config.toml
n_kv_head = 6
norm_eps = 1e-05
positions = "rope"
rope_base = 10000.0
rope_fraction = 1.0
qk_norm = false
init_std_o = 0.0
beta1 = 0.9
final_lr_fraction = 0.0
seq_len = 2048
MLP neurons of a small language model. Each row is named by its layer, matrix (gate and up: input weights) and neuron, and shows model dimensions 352-479. Each number is 128 + 32 x the weight over its row's rms, rounded and kept within 0 to 255. Numbers have three digits each. A neuron's up and down rows have the sign that makes its largest values positive.
A block is one neuron, or neurons of one layer that tend to fire together. After each block is what it responds to, as a language model described it from the Wikipedia text at the highest values.

L4.gate167:156101117112144164152114174090123100138148152119170079107112139118112147169150137077070198100127117128132188118113082174108070106067109114101133108127195147121104132140144155134116080145106117142170160092102081180094121198112117110079092166116068096151128180153137079157148143130177127110124132148106100130115180081163145079154145127096149116090172085093144169146164143162140151165133
L4.up167:144166164183075086123151152136111115125139156104137146147101134148102080104121101120151112060140135106134172132111127183103121135132141198136192145130142145082143086115167149112149111135069125121091155180085167161109137108073151158149121136084129106107097138142158109104070179127142103156142149107115123092104199145090174110088116126160181139114151095138108177160091193157176105123140
L4.gate501:144167104106192168156114133172175148178109094133096147160037198122146178143070097127109166125142138085151082131098113131068125174112134158098133116174142168073201059151113093092101102156180146129136136078162128170116120115168125130104093087127138130152094112146113182137114130183155167161092070185177126118127128129115124139181178180105113173106119175099218118090156128091161185092145
L4.up501:080126098127185170173173122180120104155195071108137169141109090123162093096131104174104136130076091157088129144102090116104115095126134166192126135077055117115180168149144130090127125121108111144187142078175169205141167141113113149142092091121091150093131082114205146127091106093185119168137145144126080107171148114144130231106113151132142119192107092150123068141172105127183104132103
L4.gate566:121139112103169154130122201172154166125115111127108139126134136165152126202066094124167132121066097107152117078085092112174117161095147098157096112156117132111178138112146129052051120114113134086135147113122088162138147154124135097122066137144123148174128188055066108095129097179149131100177136160115138192144092082137148183126128137064103117139129166131084092162148150106095137077118
L4.up566:119098066117207134103127170135125101106089131093130174144165086100155128164162140160159127148079126127114125098125110134161099113112129128209124102153130122121128162114130129101110138111121153150158175080153112086163158100119137145117089144169107100197119152134128112115143180134091109079162147147107106116163083092139114173149097161089110103148147170142115069140172152107115161137147
L4.gate641:120130131153214178138153156178136106163125125193126161089081155163160186255120115112151128185063148112137168125074091110121103132159176122185150117159105181119163140105112130095179119147164097103124213106089094112119181092122087143113097133175093145122136126147140125076108141154121149161151100139121160151148124140144159113158148136095094076129117170119165075158130119115189151140113
L4.up641:108085202104085124103107128109133161101094127111157111097161125086120134086163137095142098181080073161118081116110119127157122156172111145073101133144081111118108159100169178107094124131097159101087200170089141116097111135181101179114075139117148111154157135143100103147155154182149110114152111125071115187197085131166168150129098075129122178138139113139134060148127163124154176159106
L4.gate1397:121087122172102126103162141159094153138132059165116147138127132132146115167149196133121135109091195161170209077049134159113140127082152128191151139097076146105137162083149130173117153136174133152125122169131098207118147117111174113106103146137152167082144115187127144121104148103150144146132109112130131087074139132163082105078132107132134121121105152134083138125130174141144105116161
L4.up1397:133181125135139173104157160181140115163113096179170189150138123096101062125114148120161166192094116136178208120149086117169114096123143115164136109091127130118147148104087147146120110206143148138148130138147126161115214071168143127154107102116097166097134100168086126122179087140176126159173085131101083121124133028104093164099124145147109070093138195165150120178102186104144112105146
L4.gate2091:099101130133101142150120132157180135117137132114087140112117156106170113185075039092123096134066093101156138106136133091131117140128077117184094099111123127101197189129141145067109145165097122129109160155195101102118131142141109098151054169175093120122168157067111137114068118157151150155129116170081157172086123104165163066155083143093093108174150150128098082178190077126159181100090
L4.up2091:116140139142171069131125179160152151081128127177151122094165123071137194091104086121126125190124142127139123082117131114097140152150112099172105130098147128065164161100146101126084107206112128152101104115105127126096141067170114140121123166157092124068070084069072120117119125099127177110128100160105128184093140029120085158110079121143106147193160153180136096158173138142167134094104
L4.gate2174:134182136147156051156140106108082142114130060177120136175106154226151129124140139110140153160082149095092139144125179149133177123128153122117174127128142168178147148064162109104111130117146095130114119126122119182088126133091134080119162110111130157152047105154091101122102185191117108035153142106148122121157138133135109121131138123145142150124126123164148129124155129169138159128084
L4.up2174:155119109140106083142156184187088122133110093173150160141143113074099120138090137083161161076096106065074151135090113103158153088091129093163154080122062148144115124137159106092130093156062162143149117052097129078170162141123051094138131086144068148131108110120136105116124100144120131108170127127082125164122138152132143124130062094139140038163157138110124151136139187117122141167123
L4.gate2199:176135167156137121135180166081103133125101148123168127117119110100116162086038122124160102148107094137120177074113097190069104130094130107192086139121134157157167087068118091141127123125142089181078133165179116093139125163084174103133141060118088048086054091086138116122123162156108133059147102127106161118134076086126143129159117128093086135130134083122131145124180131096142109089088
L4.up2199:145117173142117109102163097161105151192122137172108123132099108089092142147094124148093116155086118097131083090129137101153115115092083171124211138158148137155170109088116118115122148168157079108117153132160122154075139103116147136167116091138139141125101046173119129082129128132103064132138107107136103131145115124113139193118096109172115096098096137162186165124102131144094145106129
Description: Wikipedia table cell starts

L4.gate303:165110152119110137104142162158134143138140106120125121161133149105056099121077062167107116098133116204136182153144142091111132148142153095146093145136118149107142133133216146136128086147132133128079064170145122109123139085069122092084133166168176168167144145075151150094133151158190094113112122094118131127101163127121133083066116100110166034138138127081108175130140145076132082062155
L4.up303:110065142100111076139208130137132201167084124088105141086161164083094123122153187060105107127126130162150094110118080067097091149146153148100084130085117135118159125119068064083123152196135185093110164133104156124130144124119116086122157122097119089097088143131114183110101078157143115175137101166091108137133119092083105143160119082111094153168118123130172118098111082098131092089169
L4.gate698:099123105096130134127145170102195097172142122107104111110170131130159121134133119130074103107118048148143069157153137088078159167148183122119081142173196144093141100096138129094133117096164137149086083110124092090119120081147107139152178154109137146209112122115080128083172168143160107169067138115070164080103107089156094100109121113121087145148076071087156169147195091111102103133138
L4.up698:099082138153152101089119070116155120086140131138148178063146089148095121188106106087058162159097158129156086121125137063056132222097117121153114126167152190071186118104183102126130117169105111117050153169128153120184153103063094126085127130141093088069145149120097140132130132124130085124134122074080148122098161156152151101135143105087166074155137091131061182203181154132098133075103
L4.gate1391:173106197094124159142169107092131155102134102097081104086179093134094128108112132119104174192081121133111149140095129043081094161135124165161093139145128147093137200102185147087125153170101137117099157092105106081115131127106040122122163119152146131098136144080179117098098098157135100103113167148157132148122170074148099128129122161114122069147148069099109130178173105094140072125123
L4.up1391:095091113121107140133135117075172149133128151087090142086153178221150137143112085145118062093090163097167131094113092134125132149115104148146104156132132149115187071148073104119181126083192104120064174148175114079183153108130160069133144124126125128116143115178091109101168147160136120152090128087138167121127080118132112135143192126098091202131129118126149094210145075077107146091118
L4.gate1501:140116137132119126130136131115162121175139163160069153106114140131109110165117067149106129140129090102122150133142090085173086154124131110165134155091135158133149089104091170116149090143134112128069096111140063148152167154119079120041184135138081135173176153141146200099082173130173147148095172145110103100127148080120133093116149107127117126171121134113107136109164134092110142136152
L4.up1501:117114103122154075104154089146136140117138164115089145093152066111056100141095147168172148134107133146125200159084080097090146097103114091171113133073110139080147093124180194119119142182136104144111119176104151097137128115083173097166092094143205105070091151104144137084169148117155139066222139134079152087131123073129081098131076132134174158140093121100144099158180093168138105112162
L4.gate1665:098145179109089156173147099113087168093128144125110165128138101108096160156117155112149154096089124156110121095154140114112137129122159154138109194104116152072149135083106147105189155111107104153071152125131096086122159140084161121148098098151153123067131117121114115097123085098140107104157142146148139129120123139143097096113110180070106056129184088109143120087110132084103152101142
L4.up1665:167103127148150137102179121146193095194149097108135132121143125170165217144048119158063144122133143132169173130122035112135145149095171103110050115100146143205058029062120115108117121150160060159144155140078129151126174154118113092144143132097199103103121117092177130136151120170145116124129154099110090117140152072144161078178121134103157147140135097117152059145176082129158116087131
L4.gate1958:176125141125114131141129097101144171145102148086124111122135070111207093147083117187077125115067087104165141130116163081141119008125150115120070160139132129091083087152170096098144106164079132127083137094149108124070140136061133125114075169146058135113135120194198143090081190138149140128175159130127124155149177149142145162160112135058179109168165109178101203130192167147138094128069
L4.up1958:184134112124167070125128104166130133162125098148107116111152134097150069184126133133150130096107120146147079166060107133126184120092167095084107148144145115141150150086175127104176170172130097111149185098145117131102130138130139091101175149092100129151076141163184049103124158084140130090216119111112166127146118137141128150107186111087107167141134093116072155164093075159134117117119
L4.gate2119:185123173148127161131128148168131136147183159068120114123165093165137171150133145131154114142085086142148120133123185128098113134115154131136123131142156149185105091107133135077138126131108135161115123156119094126083121146086156162105100121158114137154137101123194168104092188160127179072112152152100142087092137130160119133096130133152094162152157088119107163127184127182157095128139
L4.up2119:098062178136105122160103124137159115094119128111157113155126136151178103101120131107152088120137140134088137146098163087055170107134179158200109114134119142096088082114104124149087152165139110234134086208165125106114138129104180160160148170151104133078122118121137153125142141135119149046126130102153162096137124112122153157188159154079141206122119171172082103128175097095157114124083
L4.gate2214:136142096087160085103147087066167124143129153121084114164160096166125084101076101137154141103110125142144139127140130068158185176133207135106197132157131165131152059163096132171070120152173082128126132072175083088131119140165144137158137160119095097082138138143115114122129124127159149164132142100105139091087094151149142129079110104099110104172078130119138152148235202093155079126131
L4.up2214:125106120046140136121112109059126135182157125127039113162113142114027109097114160148103108103160174182168185139082112168141080145190147083102152140109164143159147091120108155163100125117124135134148058094153077089179131107127118169173167144101129142103103148145095107067106106147147114131097187159160106118060071082110102100126164137137120114217119094118177143124173180100102120109129
Description: Digits in unit conversions

L5.gate2203:132147144135011080126110104139163157074133197131120135156100111164142109174104141086083131038142141111128117083149095164117114142130116092085063071068051145033123135139094139112107114109084103139097118158125130134160122116123137076118135124129125087118157152141091110088130141140094161169086148132083065116080151109111143133098167061128123141164118088145164154111147118148145130106109
L5.up2203:089100172125158189176085130144156167092131111129157076104150140143098124109111152079135095138137156135144135136099134119187137109130093130154125129150055131167084130092132133134105104104095124124140169128090135111154102163112112121162126162192131124121184165169142174124200117096149175111188136087124120167104181111120121162126067152100109157101142128169140103124122079123186158131131
Description: Table cell spacing

L5.gate1629:145137118092132122108122118086124145099094137129102105114136084050139108129166129053183211109139163068108123108089136116169067119075127167121139155110142137155164107154086127108142082092126104174079192160110103155134101170135142134105148171104131094079138189111101118040053139122174118098139141095137157107095149122151094163140094134137131186139159103157150139137174078126187143147134
L5.up1629:162101143150125126159067130094121143147101089161089156057115167112119119140100135100138131153110081132149127200134102153192154152179122190091085123101209149162078124119151123154115117112162125116097147131154109104104129097141112045139107140175107171129129100093130130097129111142140101167122194133087138186143128146121075178140092147159123100085128072144151185082122156164198196121089
Description: Decimal digits and "of"

L2.gate71:174134187147186165109078123115147150109168145130111130095053138098079135145122107176128092110080115147163112139098072120157095162128103138134136126172112126144158126146165136115127098116129143126093126110128120113125118169100117111096106067120129110104172190115148102127127123209163134121158127138127146147069178145137119137100138146151104158049115166139118091091135099147086167140121
L2.up71:116095136185184136113201178147103119114123100147127139100128184157144141112144107122158146110140157161134111150141161100106138115189134133088018118105160107169173126097164092148129181106131119097089098108166122177133087171139093140091170051084112161114180166094144042139096192078138119147170141130078101113126116110105099131088110134185117152141122178063155083175144139113123166130134
L2.gate597:135116184158082127135160151117125141101109143147118145173133087104061099114111123134184113093146141129131139107091105147169099121203160092108100164129164148097185073097130131101192125119129126170099150095107154151153121088146090110143093126108105103117076134134129141095134100091152151124139139161175123141129066143138113148068127177167141121090099070176225138109086164083158098154106
L2.up597:074123147109121126068103189197122144113121109082140126072131214168080131118066131133112160132093173106124101117140173093126111121108182091151114118101079088126125080166098120202089183167171140076102159085140152193134149109092167132129135172099107107210121175115091143164153147109184127141135140179136106159142109111121114151122149116101146118079140109112093168111074184147093164123110
L2.gate611:153106137092129121128200103115093137102123167159120153155131116176104095141094101112097130107078143161138128136157126091062169135094096084129123164191120108133143179189168155144134197092198103099136149127113171157158059159181104156184137105092120112136122147154112129175155129137077120166135103103139199110105078107162092158120122167135152182079150097080087111110107215116095205141107
L2.up611:151095124099148165170080119186136091107105104169142115096177071058130127147149144114108145168099088094201164117134144078124128149109094163096133109097150111100118168087129124127122097068147116118084163147115129165144153081114142117090104146157123126063079130179092104104118144046166141129185089121126121137061148192094135129170095172134094145177150144159122106183180127110110130081085
L2.gate671:150098137136149186123114120204137149102149122139160175056160143054156128102145136078122201125185069137138170077105158135080087139155098060139123086098103137129137100150192145079140091090082145150116113087175126145094187130105106076123153122087103098105085164124108096108101159087178126132111059137078150160191149093156106144122152127145111144123134134095099128125199107141151151156114
L2.up671:157162161144140196112152222146123145136146123157104154125110192149118107096110140125127151117157112195095145094076151140113127101147166070202139130087135145120126139157137117122082087102094123144131159126201114198109131138117108107122162108165121131142064159152058094138156163113115145093141134117047112141147171097131140105138085180115097184129126077175157102125092143151143168140000
L2.gate1546:127161135115149162142107094110077147141129112137082099107074106150111095145098104111156156182116171168065092104100141143118099147157148144146115168178113151151157116087136142088144139114127126119088123174101090160143144130170102144080147078129095181135061096122108139089090136140142138117097189121172096110185128098187101077150120170142084137126203079135106091132114075142167120168071
L2.up1546:087102116163208169216077071100123135163143058132117133107086134143137088119112155160162118185094128181146059081099150182189125119180139141132181174171147148069136137147113125114168124119134071121089138132118061130125142129116074165104153140130120161183093074151136156196122156104125122102213225110175130120125124119161113093161121150115099130110142152184130069140091149130111140174085
L2.gate1852:068129078135128091113142127143110072135187172102109130164109133098080063192108116154131107098107198160057121142141130059139116200121153084124118172125105172152156141182116137118110079098112091148147161126145133145191208124118077149118086084124089126124109134178138035135125175138136144128188174158096134161165083164137154142158064132221131154142105100092133114181164149122200148137062
L2.up1852:116128124124149173177117147164145137131100147123084117064201112140136192122150114090079156116168101140134120119104118184152036140146089129158107123060152105111139174101151156079132074135111108121148150153095115156144126098176061143089114122082121147165135107123147059091113120146131112167111102131123126139168128077132152142203127106156149163077130168114168119138148132212099121097143
L2.gate2180:104073124091133152102183115141090192063198178127105086122145137066098120093134132078132142149129208140114163033077078135119116122149100079154148103112107153050158168138150161085124069096115108161108137138137109170094140093127093174136175093075059159139104126134080156096121093183150144164140084216138130149147095160153207151104131122112135164098101147130128110162116102162149173136103
L2.up2180:122133105169163103163124082149092154141149124135129115177124206135101120114150135143162096097166142161136112107088149078143137095137070143071129142118079116122154127129020162174149129161119109158161149103110172137138179142119118152140118175085118171154106109142125125106115146154143137183143169170110107107110089098122104071106135119148112179150162116123107104171104094134117135137137
L2.gate2287:092124108135086080115079116155124163132174126108138114104148105101077086041098095158122178152114154169141116084103106108153099133127152177116146116123143172094147081136111117160134124137064140087083138141143112104141097107135130110085162155065116143124114095161086089144134100208157137111114132172094102159159162099156153140074074145130182109100199127125152122128125110169159152195095
L2.up2287:104087096113130106130096117141118139219156156070141117186125170140082133076114082129149154142134191149103121100121176131156164106214120104070193088120152141141159105157052107132115144152122137153122140081081154168097109132111025206103128173133145141110055148140097099112128151093208129130104180183096076190099114127122149117150129112158165145147144115166125042151077153113131177146116
Description: Relational head nouns, to/into

L2.gate741:089107178144073089162103095151129159174174128147113123085142109111028143201056129115119143150104081164134125167150138177147128194147162123196130137117084108165100205079143085123093086171142106143110165143072116136067085101158183107078127078138118125146124120149147092153147135139105150124153105132110173119116123123137091144080186148154088140125180108157141083176072123103149114144164
L2.up741:161089113085080087109184123147126109159184139183100136200126095109160139129133163129036139127075071128141162132130108035144113138124098123141145160158100163127110126093120112164092152124142109179117102142179149137194161118146134113071143099106171169164115132132173134135059137107113117126118065102148095126174091119073096142152096083105084165152120163119127120161160136148110161122123
L2.gate1135:164182160127185102108154124188140186125168133148067117134121116168147141149077141101123149082142151108146200198153166129117142177094128182151088133175083115099168090110152172149134134145159084150138120138182099141091061221126150107165023103130066121143141144140067141158026102121137160127083163205087151103130140174155148143129130115125150105059179162119112086170088099126189122075143
L2.up1135:160150107119153105084138109138109156102113063144155143166128117141084187158092185139138154074124122143161189138170147121157157173048138108128122083162093149087158100145138150156162123185115116179122072106152169130126046169103121124100099086074092128142136150137112146163083097070104087159145126132151112155088173164073147114174077104133197095073119137135169125165133125105131102086154
L2.gate1247:162176162108122114131096208154115169093123087124136149109060154122108114176091111092121164127099184155108145156081197156134224150181132155156130093141102125048099135133104103128056120130105131159183120134112108122087132153140145088148105157191150094152117121091166136139130137168147105117117196085156149106144123123138081124064076163124075138159139111063134147086080126108128130185157
L2.up1247:112136095239096173128127085132120106098090127081110153176100122180100129146083137087176055114148154094134087048141114100087143108157144126074122098109107149110160106107107088135146127132128117134131153201151085127145168125127109094121101084119136124150136138151201112135146120143110111064125131083185122067175092130090085169173098101127142093121103149087155074146137125126158122165155
L2.gate1387:126151144103135141100088151083063154172107110168143144137101107118120098123088106063138192084113164151126120138087114166133182140116163189131110099102117149123119110087143107138081035115097140172165107140115125053122194088172167060183075119183165108135171112119134113158099114157134131192147127157118166131158145152103072099069092117167089146118136097100113123157071153100129116143110
L2.up1387:092087098149135176132145112082101101119138141122123124167173115152122151182110152120122127113084200133084182129136087126151140159185142152096144146149085168130071168164106136109105079115098112182162148151052137142157130106125121188110178124135137132113142147121129146142156155113126115135108112098132151108071071106143164179159085148130121112133102130126088060155125145153146135164108
L2.gate1530:148140151124095159063128087147132182192114105168091110108126134126155142136115135110168140174130153116148138129107132126133143139103156134127093156175053138188115093167137102140166080143159068089086167163110076035104139111096137122185120132167129121075203097107153118122094097203113139162168161139140145078126115069133173139054127100120136095063143138104146158126106100131067139123118
L2.up1530:150104148112112118126211113158090137135096108142140110135152112112163076162085088091064127162151121143136128085089132089117167185126158129112065165158051150125095112126164142087091087126068069143146178138110155121165199144211109099076097136113085072131128161141109104141123184161132061100171110152115131160126167145142119059135075139115039116170154147104143120156166124129168162100076
L2.gate1683:130133227148103173124144136085136143136107106132137160183097168184132075163145104109110079137086143129159139166089086108157122131127162190175150133166099179146086060109088145118074159098090153120145152149147093111121174168112161168113114145120129119105161138151178151163095103169064158117181161063173118098120142124151119142137139162102148117165131075179095174121143106078161091128058
L2.up1683:140181088178109169163156083171114111106134123091124115114078100123141151110128141169102142124097149189170167053066145147072131126103118096094116116140096123060133123095141160165081164163101097129044166157181139114141083132122135094133074077137121147120157073147124111139080108169107082092096085101147173145107094089153172139039134076077080082158154133104091147098175106206105092174123
L2.gate1736:074163106075099141149128149159153132097117076125119138109135099146152116141149208151071187117125098136153094110112139114149107124170129086159092155184005132091169121119193118080118075159134162156106102127147089121119140155090127130116102108108116179130153130135160132090129178120188145109143128103099140113188169160141104126139200086083109091185094147063079150163153113137139142153141
L2.up1736:126133144112105124110170126080114099128131074088123118156163131143080159149136172135195160124137115147102161177111100165188138128116097115144019123148070144228127139161141130151085105167099091168158147145068154151072129171086159147139135124169140089175168153111140106163088132153130098119174118095115167079097115144079141115113148135134135048130124120144129156135103056085078075123123
L2.gate1832:152150176115088139103156126154111148103143097096086114135127114116119075174140158089174108153140133130172077131123135109135069135094136106096153176134147124151113088134098124083135117144104109197142106184170095123101123208084144094099109122105194140150149145202169138152142138130138128096163089140160074108155162133175112190154147100150126167118112117046149150134183147132120138149159
L2.up1832:097171167108103155137186142147148141154122066098099162176142109157154107127090096129122133206029137105109182126057146089129193146165178128158090163097138138137100085067147144104090119097106158081133107097081090170082141169149170090151117136107115120079124051110121197132066150186104139124133192114141114131118105139089206124086110118116106131183176123137134117126162159087096074099153
Description: Digits inside numbers

L5.gate1822:105153168072090068114200131138132138120125155153124191147098203102077120101138119147171155117137103175135145138119175096125097097095106060090138084159119157146130207091073095177164077139138168108102123118108128129146070137133081156124145135101156117231135115145135135128098173094151138115128107156061143163095112128164133143133135119155138163143154079113162156062131119111100172127081
L5.up1822:112089111115098101124117101101107190147202160042114083147174139154128101049088135116123173073080165081166135065059110114134079133137215161125187112122101148091088138096111152113128154107125122106083123169201150167077138090191092098132183203138091093139066117132143139118140108109123208150132111093043149192125105091119195175146058176149112169164178099096138106132157119125188161135075
Description: Abstract noun suffixes

L2.gate330:133115216115075124170098151074157136145127091182097083163069189189162124176101150137110133138105145078146126113147140080128161149175089109079094154131122155158156131094137114158050168116151169096134123163125107148075197154099150087148118135129165107131102128096081143111102141159115216067158102138159126147141145083137152109126157190139091113139155142165137170153101157129164113161119
L2.up330:120080177189066094149135133129147078120190095081161164100101226138090166150138166113156155061101138127180147072159068140188136073132113135112098121116120154166110178115126096110139187163144085095152176117160146133069157128136145152151103131104107085129098152139090087176157099161143154062152105145111163089127127129121130158135112177140085122150125131134137144071182192150170108154096
L2.gate884:117148108106100122122143187098155130157148220202144059121100153166083128103158185114119137061120167131095101119158093190087145140173084077062150094162134124151159162119143114088081152091124192132127076131118126119153175155089072105126160039136037139131139208149093100087155103129143165174044085083128102111171133104140079160100144116164126093144187139126146111096110115095162217150095
L2.up884:157197154153121097172115137121115113108104163091111136141175080090082094156129120142082117126191103142111151153101124072113124162201119106137111118116196125119144134086132122159060163166089127162143142098103103190104133120112114165183210094200061154145128100151093153076110167093109193115139143056069124102098148071139141141132133129131119055094140113141163145100068145151164117088140
L2.gate1149:092142167115162105153106166145121144120168124129100094135121135164176099124167124129100142152119140155108166085107114068100100140169095069083138142144138138161141152094166195152124143135130149119076139179114106167113107178101085076155130091158085132146100131137117095108141117120132191146157095150169120140082097124097146099209155137133099078152140198166147148061105184121146171124104
L2.up1149:137139120164094148127136136135076213182139114120125098130148120145142141126172181165157161054132088136094119194124141162121166133128105083104114126091139148132111132116104058066071167071095134124104138119087103175168086173161142148106190131125134100153141127137163018097099177135110131131137147104095113072132137095112122178137134118072113115150094181156200155142101128132121160139067
L2.gate1212:119153117130124107203091093121084123147154113130090160115200133075154127146186194177177140096152158109147151142107118150125085171149137118072108158122153161149085104079158115103115087096117201132104121134150099203077132126107064148102154159134123113119101118106093051112114142123149226138108117145134136132205128173109145118160140103171127151129129167120165077119131164158152028120131
L2.up1212:141086139108118129172132141171196192130114047135080147110144122180159104173136065097171128069099118091103128106196131113086141135145116175203124169139103161101177156152120120152053090093162057149161192171098134144152166147123149105187126096112107126123146118062138151073071147120168155168134174106113105124070158116158117070172147109066183123144158161221101121102148114175139166099101
L2.gate1271:084174104105132107152097133118123165109088144170114155103103137153149098181129115129121090154169139156104080169133121125144167113146110145173160123114110151065115160062101102097097102141097133116114145116156100177152170098136108109158161137125087230145136173184161029079145112164147160134196116136147123152160140091152185102140136145102108137100117154096163137161136136169161117125139
L2.up1271:158119170174105113085174202145061114072175131151106094129123191129176135109159192138170100084163120152194155152124067139097165080134130102109096085118183123140159122121103165150104162124171163171167134166176128154124138065116160121133100130096133122149167104089122144169131092081147140146121083149104131089156171134102119104125135096132114200197117118122177154111137101114132141167137
L2.gate2047:180144072113138150119130111052111131136145085150121097125096154154084090120116150081150130143132136150159124144134107144072166094084164136159139102152125139124117115112130160090111140085091113148137219126154114122138208180117107097175149098140155164130105089131198051140125182164157176075130156118103130084103108111135114106133124116167132097144132127171107138118098126137092117100108
L2.up2047:134086154116121090124163142183126166131158051095107157129083114138137085161075111167109125126123091111127171142204083150105143102095132142131153160084099108087124130120109108146120099142131154076058119100108079168110148120103117074068164173163119157123111110133112117136130171175072107122119174116094083165103172095103103069171139127114095149157175156125127129141115146140117146167108
L2.gate2071:146091120104120114102135134131091128108084160168128122037174138147146133119169156125132097091127159151080174202125137181074159119111096061106103113117186154155056142133084132182088132131124145108146118123151119119150103112137124129169147099124162155175091149147130142162127128102086157145157063137158154090126147069132107179179129104123143133078171148144161147132069095170130157138121
L2.up2071:144146116145079157117155207115053134089084145159117131084076094215133149232087127126169142110078113127141090158124139164073203119100139159132060125108177122112078089122139154124121124098076095146132134154151105133105120114120071154154154134099138131145068113063144086118114106179087147120163132131148132136086180048088081121150160128106068135108135113124172132094164144166118098131124
L2.gate2227:133148137142156133184187163176117113111112138168129152113098137134155115172086095047113160075093086091115154138125185075135180143103098109076109100142131144126104187142135100049089125118135096105065183169142124156182176119124104134149109174159096124173085156107158083120085211146111119102170147123098154124180157125127109139200127083085086130201129177159182179133178134110159148106034
L2.up2227:149119166134108131048212160167112166100141105139124139170103162155151176188159071103151094109089128124129141149088098098121163177148161080168031136120108136073150174115101086113099114155117076114100215127122129175174070182084113172121131112165062133118138085158120106072136174101184137073162147119118146154086156148116122117150187105123127077193104158159143064123139153073158160151144
Description: Table first-data cell